Part of a small language model's weights.
Size: 12 layers, width 192, 6 heads of 32, vocabulary 8192, 6.89M parameters.
Training: a variant of Muon for these matrices, 240M tokens, 7319 steps.
MLP neurons of a small language model. Each row is named by its layer, matrix (gate and up: input weights) and neuron, and shows model dimensions 16-143. Each number is 128 + 32 x the weight over its row's rms, rounded and kept within 0 to 255. A neuron's up and down rows have the sign that makes its largest values positive.
Before each neuron's rows, "fires after" lists the tokens most often just before its 100 highest values on Wikipedia text that the model never trained on. A number after a token or word is its count.

fires after: " |" 26, ";" 22, "2" 6, " 5" 5, " 0" 5, " ±" 5
L4.gate101 [161  98 145 117 156 203 114 140 116  72 135 130 168 106 129  87  91  93  91 138 138  66 151 199 158 111  85 156 140 131  98 120 202  99 132 134 122 159 195 116 156 123 157 137 167  86 137 158 135 106 187 117  90 114 158  75 173 194 105 155 139 176  95  91 130 106  87 134 170  84 129 177 165 120 159  90 108 145 119 199  81 115 108 120 141 142 146 112 149 161 122  98 137 132 171 112 106  94 153 145 132 169 122 140 137 148 147 164 106 135 104 116 159 115  88 141 157 166 150 150 122  97 114 124 192  93 109 125]
L4.up101 [113 154 120  98  99  98  82 132 115 111  96 112  77 101 166 126  74  85 132 162  95 144 127  87 118  95 106 169 143 146 131 116 174 119 147 111 124 131 139 125 171  53  97  83 103 104 139 109  87  95 109 145  73 106 126  93 132 159  73 121 150 121 101 150  97  89  99 124 139 170 142 105 131 100  38 106 115 189 151 119  70 108 131  81  89 173 168 147 122 154 143 115 100 148 119  92 112 100  94 131  78 116 151  92 130 112 115 137  88 112 127 120 153 166 150  87 130 154 152 113 118 160 138 153 123 146 102  78]

fires after: " in" 37, " In" 5, " to" 5, "In" 5, " mid" 4
L8.gate141 [111  85 101 124 155 106 144 104 111 146 114 169 158  97 160 121 104 154 114 119 121 104 124 171 136 150 164 135 149 168 174 160 133 128 137 124 155  93  78 142  99 102 122  84 138 159  90 172 124 121 129 114  87  94 151 178 117 119 106 128 124 101 186 141 144 126  96 146 126  97 156 113 108 160 140 157 153  73 117  73 167 166 159  86  92  26 176 123  89 116 138 150 164 119 118 135  82 134 130 121 111 120 126 119 120 151 136 160 190  86 142 141 127 146  76 143 141 215  98 113 144 134 146  85 114 115 123 139]
L8.up141 [176 138 189 137 118  55 129 163 170 141  91 133  89 110 161 135 172 135 126 142 143 156  78 150  98 150 120  77 134 150 134 158 119 118 153  31 156 112  78 170 147 124  89 143 106  91 110 189 111 110  59  94 142 154 191 116 128 119 144  75 158 136 143 100 128 126 177 136  41 111 138 101  81 103 162 123 115  96 133 101 209 153 121 124  92 145 116 138 174 132 102  64 131 118 121 142  61 140 159 159 116 148 153  97 162 127  93 110  87  82 154  92 164 118 104 174 135 166 131 127 110 113 112 101  99 115 138 149]

fires after: "," 42, " 1" 10, " 18" 6, " (" 5, "-" 5, " l" 5
L9.gate188 [ 93 110 148 134 152 150 118 135 133 127 153 144 193 152 124 131 157 118 144 109  91 109 136 185 216 143 131 175  94 136 141 163 156 129 175 151 106 138 191 116 162 150 120 136 167 145 135 182 115 113 136 105 148 110 153 152 174 146 121 113 136 141 104  94 161 122 108 134 149  94 113 154 118 166 109  78 160  23  87 142  80 101 158 115 141 136 144 125  59 148 119 109 134 126 140 113 118 168 168 133 145 132 132  90 166 124  82 129 148 106 131 164 160 125  99 132 163 151 124 115 133 185 171 120 125 151 154 190]
L9.up188 [ 79  90 204 141 162 157 111 133 134 187 134 119 158 100 128 132 151 101 154 103 115 104 109 145 164  74 114 170 136 153 137 143 141 110  79 128  85 156 123 141 192 141 125 176 180 165 135 129 127 167 126 101 142  95 182 125 161 144 132 114 142 147 199 118 147 141 128 157 133 125 140 180  92 123 113  69 151  63 180  98 104 112 166 146 138  79 189  89 121 129 155 121 120  79  90 100 126 161 133 155 160 122 114 130 112 101 113 148 140 123 161  98 157 156  88 118 149 107  94 131 118 153 122  91 125 103 129 143]

fires after: "\n\n" 64, ")" 11
L6.gate146 [113 145  72 193 135 166  81 100  98 167 148 119 180 154 133 158 147 130 165 153 137 118 170  97  78  98 141  88 106 154 145 142 128 121 176 149 125 135  87 127  81 156 150 127 127 162 146 164 123 116 123 140 184 121  73 150  96 116 127 183 120 123 187 124 169 117  78 201 118 115 112  94 174 132  94  93 145 130 138 122  86 118 173 123 227  87 151 123 152 113 193 121 106 128 107  97 115 136 162 105 133 111 114 128 149 133  97  95  37 148 138 119 171 124 168 147 138 173 167 132 156 113 129 168 114 148  97 139]
L6.up146 [ 94  22 123 132 102 126 106 140 138 142  60  85 142 226 152 118 147 143 168 116 178 162  97  66  83  90 168 100  87 109 122 104  86 185 108 121 151 116 149 145 136 127 140 123 128 124 119  89  96 147 114 186 143 131  90 116  88 139 140  84 140 147 117 139 124 148 119 122 158 111 141 130 158 139 181 128 104 202 144 183 160 118 159 133 153 116 148 129 124 164 158  55 144 156 158 153 156 181 161  80 135  96 131 100 129 124  77 146 154 107  43 141  61 127  92 116 142 123 127 132  95  44  89 110 169 124 143 161]

fires after: " |" 74, ";" 17, "\n" 4, " (" 4
L6.gate166 [126 155 152 139 181 147  97  92 134 122 145  96 154  54  77 148 124 112 132 117 125 113 138 148 180 149 126  98 126 149 128 137 119 141  60  97 101 134 174 149 117 120 144 103 164 133 138 167 144 120 195  79 129 163 127 105 132 117  57  99 165 114 207  75 131 161 203 153 145 153 113 170 118 149 100 139 155 154  95 180 104 156 152  80 151  63 161 127 159 167 144 162 184  90 158 115 161 160 157 206 153 116 170 127 126 178 122 131 156 127 171 110 171 138 110 128 121 200  93 110 114 119 153 170 189 117  63 173]
L6.up166 [109 117 162  73 161  77 137 142 183 128  93 127 127 176 141 147 148 130 161  91 139 156 149 122 101 123 133 125 107 177 136 135 135 135 182 185  40 183  65 132 123 128 122 123 117 143 135 130  70 126 138 130  82  63 184 150 131 156 132  29 140 114 126 167 157 165 178  81 150 130 199 128 162 110 171 106 167  97 181 150 130 142 203  84 174 106 134 143 123 125 129 142 149 130 143 111 161 148 142 162 124 129 168 132 101 133 140 163 100 152 147 137 132 162  69 128 155 104 182 150 114  90 184 200 183 169 156 208]

fires after: " |" 70, "|" 12, " 1" 7, " 0" 5, ";" 4
L9.gate141 [139 160  99 147 147 148  97 101 101  87  75  90 116  96  74 146 156 100 158 103 160 120 112  55 146  98 114  65 153 127 148 133 118 150 110 168 116 207 164 124  92 109 137 142 114 169  89 122 124  88 125  95 121 114 129 119 152 130  97 139 137 115 135 104 126 120 160 117 156 128  33 125 178 119 183  87 106 142 149 174  79 120 126 135 140 145  92 149 112  93  72 143 116 127 135 153  68  58 208 148 169 156  98 159 126 143 118 120 120 135  85 117 113 153 112 151 163  70 113 145 125 148 134 119 147 137 146 145]
L9.up141 [108 138 124 163 129 158 120 147 141 124 106 105 140 187 144  83 143 111 125  92 160 151 123 157 108  88 156  90 149 163  53 147 136  92 179 153 121 108  63 119 128 100 150  78 139  88 135 153 106 130 111 181  95 159 125  74 129  83 174  84 118 136 112 155 190 157  92 144 167 118 176 125 145 168 124 101 135 172 104 190 135 183  73  86 134 159 179 145 156 122 174 166 110  85 115 159 217 146  82 127 153 181 120 131 141  73 136  97 150 129 170  78 142 130  38 132 144 146 151 176  85  95 125 111 158 126 161  86]

fires after: " 1" 27, " Ad" 16, "," 6, " prop" 5, " Ang" 5
L9.gate236 [114  66 122 144 103 183 141 159 138 124 116 188  95 128 131 114 110 164 117 108 171  86 130  82 204  99  97  48 133 167  85 150 132 173 129  98 146 154 124 177 101 105  85 150  87 152 158 119 118 108 187 137 123  85 125 147 205 117 133 142 155 100 169  95 152 119 172 152 199 171  70 155  77  84 155 102  98  77 134 137 144 115 165 125 116 109  70 110 143 133 131 127 144 140 124 126 162 150 132 122 137 132 135 107 204 142 112 120 159 113 142 125 112 110  87 175 152 115 176 139 159 133 110  77 143 114 111 162]
L9.up236 [111  87 148  86 153 133  63 135 146 116 141 102 128 150 140 110 135 153 148  72 141 130 137 169 139  89 103 177  40 110 156 141  61 104 155 157 132 128 131 121 156 121 117 143 144 168 110 130 117 119 181  89 163 135 171 110 169 107 193 128 101 119 107 226 111 122 145 151 119 214 147 138 117 134  77 137 156  24 137 141 171 123 116  88 169 116 110 134  56 141 151 162 148  80 174 158 142 129 137  45 159 133 108 106 163 156 105  97  98 105 164 148 107 132  69 139 114 146 112 152  92 151 125 149 103 125 118 139]

fires after: " |" 38, "," 19, ";" 6, " 0" 4, " 100" 4
L8.gate119 [136 139 151 102 134 231 138 153 134 117 153  82 131  64 149 163 141 151 119 138 101 156 106 111 186 154  97  86  97 141 130 116  85 133 136 129 133 161 147 123 111 152 195 151 118 114 147  97 128 112  91 115  71  66 145 119 150 102 107 128 130 166 178  96 118  95 119  90  99 137 101 123 132 155 179 124 116 176 122 217  56 138 121 151 137 185 133 124  82 108 132  92  84 109 110 141 148 119 201 112  57 230 146 173 103 151  97 113  92 129  93 135 151  71 117 163 105 152  66 182 113  87 148 144 136 127 115 121]
L8.up119 [137 133 101 111 237 147  88 153 100 152 107 135 116 140 108  78  72  99  99 161 160 130 110 112 163 114 104 157 151 157 185  99 204  30 149 153  91  89  97 105 139 109  79 111  98 137 131 158 114 133 149 158  77 105 168  97 120 171 134  88 106  86 106 143 140 123 147 129 180 102 128  95 121 140  99  92 109 151  92 150  90 141 107 164  93  68 119 137 149 155 154 142 189 123 146 140 132 145  95 137 121  81 178  85 132 130 103 141  90 175 168  95  81 218 161 124 105  99 115 145  89 176  93 142 110 152 108 114]

fires after: "\n\n" 99
L4.gate233 [ 55  98 146 158  57 127  39 117 135  88 141  70 174 189 211 101 131 138 170 121 176 181 131 122 211  68 155 121  63 164 113  53 103  94 196 150 156 102 128 133  90 141  75 126  97 135 153 158 140 130 106 190  98 119 125 179 141  86 140 100 118 107  90 116 110 141  99 217 131  76 161 134 154  75 114  89  99 219 155 158  78 161 131  93 149 105 127 124 142  88  89 120 177 167 134 127 123 148 148  85 154 138 124 122  94 168 139 109 108 196 148 103 101 112  89 169 183  95 109 120 130 122 111 128  84 143 129 113]
L4.up233 [ 85  91 169 147  99  98  77 131 181 126  99  60 124 152 181  59 123 142 219 117 157 174 136 117 106  62 182 126 107 136 147 104 152  57 114 140 121 104 155 135 113 164 169 128 111  65  95 155 158 166 154 176 162 116 179 141 174  95 139  92 154 119  81 158 101 150  52 138 110  85 121 148 137 142  76 126 114 163 172 178 122 165 105 112 133 126 113 138 100 114  85 157 157 131 146 131 133 176 147  58 154 109 134 122  94 117 146 110 148 178  98 102  77 155 107 167 114  99 153 119 127  98  90  95 103 119 155 133]

fires after: "(" 30, " (" 28, "-" 15, "|" 4, ";" 4
L6.gate6 [131 149 108 157 136 161 160 113 107 147 133  96 137 185  96 128 155  85 159 138 155 128 148 129 233 129 109 101 106 217  90  70 163 109 153 145 114 197 139  89 115 176 142 127 159 167 124 151 105 157 150 144 154 165 106  94 197 161  95 120 113 116 119 132 156 161 149  89 136 153 181 162 126 134 209  90 110 142 168 173 111 146 158  97  89 125  95 146 120 163 114 121 162 144 142 128 173 135  96 163 169 141 115 119 157 110 116 134  63  94 164 121  96 147 141 139 150 162 128 152 170  71 119 156 127 105 159 148]
L6.up6 [115 127 156 132 147 184  89 101  77 133 103 119 139 186  91 118 116 156 115 106 109 144  94  80 150 104 108 119 126 119 127 145 154  71  71  95 137 151 131  97 104 135 156 110 132 115 142  78  75 150 105 168 148 122 148 149 163 136 148 184 119  97 178 129 134 137 122 162 136  71  79 184 120 119 164 119 154 104 162 103  22 160 131 107 125  66 113 152  62 135 126 186 134 121 119 117 107  90 118 155 120 181 112 105 132  87 102  83  98 138  80 133  97  73  96 131 175  71 118  57 104 199 115  94 113 108  78 114]

fires after: "," 63, " February" 7, "born" 5
L8.gate37 [118 103 160 189 152 105 102 147 131 165 108 166 100 148 101 120  92  98 131 120 147 108 131  69 101 125 205 136 105 139  87 113  73 144 129 132 117 206 109  97  80 184  95 143 127 127 138 145  80 104 154 109 127  88  94 144 123 105 127 113 128 140 116 102 173 149 168 172 106 187  54 164 193  83 157 135 147 123 153 121  75 161 132 139  98 136 146 121 131  76  88 151 116 156 135 127 128  58 121 155 162 121  52 138 166 116 128 131 129 117  85 161  97 168  94 107 135  83 115 114  49 114 159 163 157 195 163 157]
L8.up37 [115 118 141 134 106 101 123 179 133 110 140 173  98 165  88 148 118 125 145 107  95 119  50 135 125 125 106 170 123  86 155  77 122 143 122  87 196 110 176 134 140 102 128 164 136 123 113 138 144 154 143 108 102  96 137  87 116 141 102 120 155  96 148  97 130  81 208 177  89 107 175 131 154 143 147  76 111  70  95 157 149 135 102  96 125 105 147 146 131 126 115 156 185  75 145 110 101  99 190 117  86 143 136 164 108 154 136 163 102  97 132 133 173 106  92  72 142 103 109 143 130 117 145 133  57 202 171 111]

fires after: "," 86, ":" 8
L6.gate220 [119 227 177  90  46 164 159 143 153  98 125 131 164 193 109 163 105 137 118  73 126 118 144 162 135 114 136 150 105 158 120 112 135 111 119 166 167 137 165 143 138 129 115 142 124 168 195 155 105 115 130  70 111 117 153 107 132 179 104 115 147 127 119 141 128 121 138 135 126 132 113 108 111 183 115  94  98 152 164 136  88 121 153 113 139 105 138  97 146 129 169 155  73 116 114  75 218 160 133 120 142 102 160  91 148 186  67  96  75 102 144  81 125 110 156 120 188  92 125 131 100 103 160 155 187 123  98 161]
L6.up220 [157 126 198 123 116 126 100 135 148 142  69 159 140 149 100 144 160 149 135  81 118 119 156 148 175 118 124 171 154  85  95  86 132 110 134 109 180  63 111 111 134  79 150 126 111 104 187  90 186  75 155  59 129 122 127 110  54 137 112 174 156 171 161  90  86 105 123 128 132 124 134  75  99 153 147 122 120  60 150  97 126  97 190 155 119 109 117 164 113 144 114 149 128 134  85 117 100 109 146 119  89 106 128  81 153 156 128 181 125 108  90 102 161  83 115 144 166  98  81 151 120 102 145 164 121 182 143  97]

fires after: "," 56, " and" 12, ";" 5
L9.gate124 [160 163 151 129 125 198 154 139 169  83 115 158  45 117 176 185 128 118 176 126  88 120 107  90 153 109 139 130  65 133 102 135 147 148 167  73  81 145 147 164 128 133 139 112  86  88 194 136 107 125  86  67 114 145 114 183 103  78 111  71 141 136 131  76 108 127 114 144 145 171  82 104  86 175 148 142 105 127 129 112  74 107 119 175 133  73 157  93 168 142  99 104 117  84 158 119 154 145 120 111 127 136 165 151 157 184 134 195 118 156 107  94 134 161 103 126 211 115 215 116 161  92 105 167 144 129 120 135]
L9.up124 [121 102 156 115  97 127 104  96 162 125 118 104 129 178 195 112  98 111 166 145 161 135 161 118 110 114 106 122 129 104 187  92 119 129 146 174 142 214 155 132  92  92 135 156 178  88 174 164 125 123 117 158 163 124  73 146 159 147 109  89 103 129 136 108  94 128  45 151 158 172 170 160  94 146  83 126 114 194 152 103 128 118 108 185 161 124 117 199 128 181 137 125 133  96 124 153 103 131  89 141 142 108 124 108 138 116 130 175 129 100 166  98 184 149 116 112 101 146  77 145  76 154 167  96 140 141 167 152]

fires after: "\n\n" 97
L8.gate252 [105 139  58  83  96 100 117 128 143 126 179 122 126  84 163 155 140 122 101 131 135 163  89  91 110  51 126 131 124 102 160 101 112  26 146  58 131 143 172 149 121 155  98 126  95 179 130 184 163 168 107 143  87 129 145 152 140 150 118  76 130  99  81 120 130  83 140 133  84  64 184 123 126 117 102 126 120 136 114 166 136  93 155  36 164 133 157 111 140 140 100  96 131 112 100 118 118 171 167  81 143 110 131 160  79 190 118 208 160 135 125 151 136 137 117 123 109 130  99  79 108  71 113  48 118 120 143 101]
L8.up252 [ 55 156 120 121 136 113  77  61 157  97  54 110 121 132 140 128 106 151 190 133 163 114  79 141 124 123 155 114 104 150 135 133  91 163 114 110 150  93  79 138 112 134 135 108 116  83 139  94 126 135 145 168 109 120 114 141 123 123 103 134 150 120  38 123 107 132  89 119  94 131 136 203 155  69 130 134 116 158 159 148 148 140 136 139 189 107 172 122 137 158 114  65 110  65 203 126 160 115 100 105 177  63  78 147 112 131 136 151 109 161 164 105 151 114 158 155 161 147 165 145 179 137 127 133 129  82 104  79]

fires after: " |" 51, ";" 32
L4.gate100 [ 60 157 120 149 165 167 177 122 153 113  82 140 138 123 129 112 119 142 121 184 137 101 160 115 143 167 173 123 133 177 134 125 181 107 126 170  78 161 192  73 162 168 169 119 110 125 125 167  88 184 133 152  62 155 137 106 171 179 121 126 156 166 134 153 160 128 121 108 143  70  88 142 168 115 136 115  97 106 172 154 119 121  91 149 133 137 107 102 146 142 159 109 105 112 125 137  91  95 141 188 129 181  92  65 138 144 159 119 124 149 113 139 108 155 112 141 194 175 128 123 105 120 117 103 159 145 202  99]
L4.up100 [ 70 183 119 114  82 126 187 148 134 166  67  98 104  83 111 146  73  70 125  95 183 143  95 163 160 182  73 107 157 152 100 145 117 103 103  84 153 130 160 129 128 187 144 100  98 155 141 136 149 146  89  70 133  92  72  68  96 117 114 197 144 133 147 117 170 137 118 155 140 150 167 144 111 161 114 174 147 159 127  81 101 131 147  28 139 158 131 129 116 106 179  77 128 146 113 144 143  88 100 136 131 123  93 158 145 106 102 144 133 141 120 137 131 114  90 115  78 190 110 130 115  64 148 121 148  99  98 160]

fires after: "," 31, " January" 11, "born" 9, " June" 6, " September" 5, " March" 5
L9.gate162 [114  92 160 110 106 132 121 107  39  96 146 132 109 105 140 230 124 109 103 140  89  44 149 152 158 141 151 146 101 143  98 100 125 142 143  92 154  71 164 142 167 162 143  94 117 120 120 158 118 171 112 122 175 136 140 158 158  91  98 174 180 158 138  79 150 124 194 143 126  83 127 128  96 195 138 119 165  87 110 117 121 102 189 120 113 131  89 107 143 149  91 101 156 151 148  49 122 130 108 182 139 149 136 157 151 106 128 117  86 142  70 110 121 149 128  63 177 131 128 102  69 164  96 161 151 129 138 146]
L9.up162 [118 120 162 125 146  97 106 141 162 106 158 137 144 192 163  88  72 163  71 117  68 175  96 133  97 105 151 177 120 137  91 125 115 111 136 174 144  98 151 147  94 145 156 124  82  54 130 136 142  82 119 158 161 158 126 123 110 183  84 177 187 114 170 148 106 124 159 126 125 118 132 159 102 117 139 107 112 111 142 103 166 147 161 185 110 100 136 130 105  81 118 126 136  53 134  69  75 183 171  76 176 104 131 136 156 152 149 145  85  75 138 115 148 151 145 109  98 140 100 125 111 133 106  91 149 151 141 128]

fires after: "|" 77, " |" 14, "=" 7
L8.gate87 [162 123 180  75 167 176 121 117 135 146  87 110 103 116 119 156 135 110 111 146  79 111 114  89 152 135 183 195 161 155 164  84 158 168 134 148 156 140 130 102 119 115 140 105 145 135 137  89 161 118 109 165  94 136 155 190 166  85  98  28 138 127  78 137 109 105 116  83 103  79 144 176 110 108 180 137  80  96 110 142 161 128  87 178  83 135 101 171 139 105 102 114 135 137 132 137  98 126 137 117 149  96  97 161 149 194 210 128 180 104 116 141  84 155 162 147 130 111 162 105 129 141  94 118 173 119 140 209]
L8.up87 [ 83 125  76  68 189 160 116 137  83 110 119 117 112 140 154 160 122 178  93  95 111 145 105 105 119  77 160 107 130 123 124 100 117 127  94 139 181 175 217 121 182 123 150 124 162  91 123 161 116 106 168  71  82  64  91 113 117  93  96 102 137  84  98 130 106  55 113  84 133 134 194 112 135 152  91 108 112 132 110  77 152 173  98 133 147  78  95 130 117 167 143 146 138 108 129 110 162  76 132 187 161 116 153 127 158 122 187 150 150 128 142  93 107 146 120 112 119 173 117 150  87 156 123  82 144 141  82  79]

fires after: "-" 41, " •" 10, "=" 7, " |" 5, "|" 4
L3.gate245 [140 123  96 112 172 169 103 110 115 116 135 146 167 145 160 162 101 116 138 155  91 147 162  86 130 163  94 129 113 180 113  87 151  88 176 153  48 148 122 129 128 119 176 128 121 148 145  87 198 148 185 113 173 135 165 208  17 148 118 139  90 103 118 132 177 178 200 111 162 114 149 201 116 125 122 172 163 176 164 134 116 134 114  80 155  99  78  56 127 124  77 118 163 165 161  99 151 160 169 163 139 112 120 109 117 115  97 139  92 157 111  76 131 134 134 101 112 129 160 106 168  75 135 135 178 132 107 156]
L3.up245 [167 159 119 135 106 142 148  98  58 176 163 207 121 123  80 115 120 119 113 101 113  84 120 197 131 153 143  66 128  81 104 158 121 152 142 145 147 122 105  78  80 175 125 159 180 163 146 158 146  74 113  99  83  91 153 117 151  83 154 145  95  74 163 111 145 161  88 110 145 168 140 155 145  93 152  97 138 170 126 156  84 160 155 131 102 101 109 163 128 123 125 166 161  96 140 166 146 115  96 155 132 110 146 170  95 141 152 121 136 142 216 117  83 108 124 152 144 169  84  83 153 119 121  69 159 146  88 130]

fires after: " the" 29, " |" 22, "|" 6, " The" 5, " a" 5
L4.gate202 [ 91 145  98 106 139 137 117 145 118 176 125  81 128 170 137 156  96 152 143 146 137 116 107 122 115 196  73 153  86 152 190 158 143 117  87 229 179 115 129 107  97 119 126 142  90  77 123 141 169  84 142 143  73 120 156  87 148 122 121 145 101 161 151 134 145 109 144 128 149 171 193 138 158  87 143 160 109 136 202 145 129  88 121 137 129 138 127 120 121 108 125 129  84 109  85 143 156 125 128 175 187 119 114 157 161  85 164  84 178 128 166 108  96 125 192 100 155 185 117 135 183 107 118 145 158 171 125 115]
L4.up202 [106 154 113 135 158 173 137 185 106 135 131  90 142  99 136 172  76 151 127  98 119 135 116 118 127 154 122 186  88 141 145 142 164 150 102 131 179 127  98 102 138 144  93 159 109 132 147 127 172  51 112 156  84 121 185  65 119  86 138 150  85 171 127 101 129 142 110  98 161 129 163 112 136 112 172  95 115 176 120 134 100  92 119  67 139  89 124 120 124 155 107 150  28 105 139 148 160  96 135 126 175 126  91 175 165  66 154 110 151  76 105 129 111 145 192 104 161 167 129 126 156 141 123 157 145 140 157  79]

fires after: "|" 98
L8.gate130 [106 119  63  90 178 154  91 155 126 170 110 111  35 166 168 110 112 125 118 125 112 140 110 103  98 131 135  90  49 164 110 130 127 142 127 130 183 131 160 109 113  63 182  68 123 126 157 101 133 119 175 114  99 118 128 144  66 137  98 164 146 120 125 123 136  85 155 111 156  91 150 156 148 134 154 151 132  99 128 135 151 138  87 146 112 140 131 157 133 187  67 129  79  62 103 162 124  96 128 141 137  88  80 130 150 106 154 141 170 105 142 106 128 100 146  79 136 130 188 148 136 145 181 110 180 100  98 136]
L8.up130 [151 124 177 140 121 117 137 198 173 108 143 187 138  67  94  83  53 131 124 156 135 155 107 119 135 141 181 126 101 152 150 123 145 117 118 141 154 135 119 117 154 119  95 114 125 128  40 133 185 188 119 140  83  69  96 152 177  89 129 102 102 111 134  67 117 128 104 133 165  93 135  97 124 132 164 127 159  74 161 110 123 191  95 166 210  98 133 139  80 135 118  94 162  79 101 114  85  97 139 140 162 116 105 115 156 139 169 133 107 145 168 109 150 196 196 141 160 156 144 126 145 140  90 126 170  76 115 142]

fires after: "|" 40, "\n" 9, " Vale" 6, " 2" 5, "loan" 5, "2" 4
L9.gate145 [121 107 158  72 112 188 144 102  94 141 150 139 127 148 105 113  67  94  66 164 165 160 142 165  93 101 122 165  50 141 155 118 139  85 128 138 125 177 139 123 113 133 169 147 156  94 165 102 120 114  83  87 146 142  72 107 112 120 116 155 153 128 142 125 112 144  47 136 120  78  99  95 141 112 124 173  80 136 110 109 116 144  99 124 179 149 146 138 109 126  89 146 158 167 211 160 152 155 155 137 165 113 126 164 114 156 122 181 156 112 105  88 120 147 111 164 167 102 155 101 119 138 126 162 170 112 126 204]
L9.up145 [144 115 145 154 156  82 128 129 127  84 159 154 115 125 182  94 158 117 142 135 153 175 185 103 151 104 117 154 145 158 113  74  86 180 135 182 126 188 158 180 138 146 147 136 146  96 119 166 169 115 109 129 143 129 134 140 146 146 135 152  92 123  95 165 120  71 122 164 112 144  75 153 135 108  96  95 125 102 127 125 138 176 137 113 124 161  96 143 153 111 137  50 179  88 102 139 109  81 139 138 143 130 121 102  94  87  98 108 157 118 168  94 129 171 200 128 121 172 172 110 121 192 175 136  90 107 130 100]

fires after: " the" 61, "The" 4, " The" 4
L6.gate79 [161 200  63 149 135 124 131 108  83 119 106 106 105 124 171 162 194 128 147  81 161 152 162 114 147 119 123  97 124 157 188 192 154 181 129 156 139 176 101  63  98 141 124 109 122 170 109  73 138 153 155 124 139 158 136 160  90 136 101 133 109  81 149 119 150 167  78  94 199 183 188 132 111 102 131  95 132 111 126  87 159 139 168  92  30 114 127 167 126  47 106 111 165 119 192 146 119 164 160 129 159 104 140 129 111  76  99  90 144 213 193 121 163 109 143 142 136 150 132 145 187 119 153  98  95 161 153 159]
L6.up79 [ 95 124 146 121 156 161 134 115 129  91 113 108 109 154 136  77 115 155 142 152 148  82 154 105 150 171 163 126  76  77 128 164 166  48 128 140 152 144 160 144 157  88 150  91  94 134 120 128  97 135 104 126  92  73  74 174 178  42 125 154 101 154 135 114 157  91 138 165 121 169 147  93 159 115  82  89 116 190 140 142 164 139 151 143 166 163 120 216 126 153 174 146 175 155  81 174 219  69  99 205 156 155 142 171 160  89  97 143 106 116 159  63 134 191 113 151  93 186  82 131 173 156 125 145 121 111 140 123]

fires after: "," 42, "." 14, ":" 7, " New" 4
L9.gate176 [129 141  98 166 174 163  89 123 155 114 128 161  81 142 126  88 141 144 116 135 102 134  94  73 172  83 150  96 112 114 143  95 132  67 106 104 144 141 126 213 109 152  84  86  94 155 180  94  80 135 101 149 129 143 142  94  79 136 131 152 249  81 158  71 168 109  81 159 106 101 158 117 103 124 153  97  86  92 126 117 151 127 174 108 102 160 148  43 107  85 121 123 126 134 120 172 116 147 179 101  86  89 131 144 136  97  76  73 155 142 151 152  66 151 137 138 138 110 165 167 125 144 171 163 147 164 122 159]
L9.up176 [135 170 106 113 128 149 161 141 133 122 103 164 143 137 142 210 133 137  93 150 135 112 119 117 128 122  98 159 170 137  91  75  82 105  37 145 139  75 103 107 131 124 111 144  78 131 151 158 149 130 146 105 122 128 113 169 125 200 139 181 102 214  94  99 170 150 159 142  68 158 168 129 123 195 106 106 151 114  98 150 152 129 165 140 162 130  92 129  76 208 123  91 134 160 134  89  79  95  97 148 116 170 118 120 161 135 162 147 167  98 102 130 164 172  72  80 129 117 121 137  52 114 193 110 145 136 194 142]

fires after: "|" 62, "-" 17
L9.gate247 [175  86 142 135 143  93 100  80 117 136 155  93  96 107 170 154  81 140 134 143 168 129 146 145 131 153 120 167 101 145 133 103 163  95 150 132 146 147 128 161  48 103  63 130  68 161 129 125 176 138 133 140 150 116 130 142 107 105 123 172 112 135 137 166 130  24 173 163 104 132 122 186  88  60 115 150 157 121 123  89 142 180 115  44 112 170 137 145 150 171 182 176  92 118 121 127 149  79 124  73  98 191 131  89 182 145 126 152  70 119 134  62  98  85 134 120 154 154  80  72 113 118 151 146 174  63  99  77]
L9.up247 [143 116 168 127 140  88 132 174 138 179 164 124 120 144 123 116  96 140 122 171 128 216 116 127  89 131 101 107  41 108 130 120 129 127  84  78 114 151 174 129 152 144  93 111 157  90 147 145 174 192 165 151  97  82 193 143 220 150 179 160 154 115 151 163 134  73 109 153 118 112 137 160 158  88 142 154 134 176 153 165 102 154  78 164 123 110 143 113 126 171 111 159 144  96  93 162 126 141 196 102 147 121 150 186 147 139 125 125  95  82  95 130 125 162 141 111  91 183 143  84 122 168  77 117 134 133 164 182]

fires after: " In" 22, "." 22, " in" 11, " on" 8, " On" 8, "In" 8
L8.gate184 [ 93 154 173 138  77 134 175 152 144 172  90 217 111 152 125 108 107  99  78 109 126 121 166 140  87 115 127 152 134 135  73 165 121  66 212 117 136 132  86  72 147  82  85 150 156  95 102  96 132 194 151 164 120  80 160 192 127 142 167 147 155  98 160 228 120 129 125  94 156 139 116 130 178 105 125 157 157 104 151  97 122 164 128  95  93 141 151 113 150 144  96 119 168 125 166  77  95 167 208 172 152 128 107 119 146 158  76 192 157 135 159 123  97  92 130 133 126 190 133 122 109 155 127 158 124 153 123 157]
L8.up184 [113 222 169 103  88 150 139 121 164 129 143 128 106  85 108 116 152 164 155  76 146 135 161 117 102  83 151 161 147 106 134 132  98  86 138 106 115 136 112 182 124 160 157 210  88 186 162 100 144 163 141 117 116 100 133 169 166 106 101 122 142 128  90  86 131 176 151  52 112 133 140 105 167 218 134 132 136 138 104 119 152 145 163  96 113 134  42  96 140  85  97 121 128 166 132 150 119 128 162 101 162  98 138 163 129  90 146 153 103 158 146 112 149 141 161  52 119  88 187 117 127 129 130  91 164 130 132 178]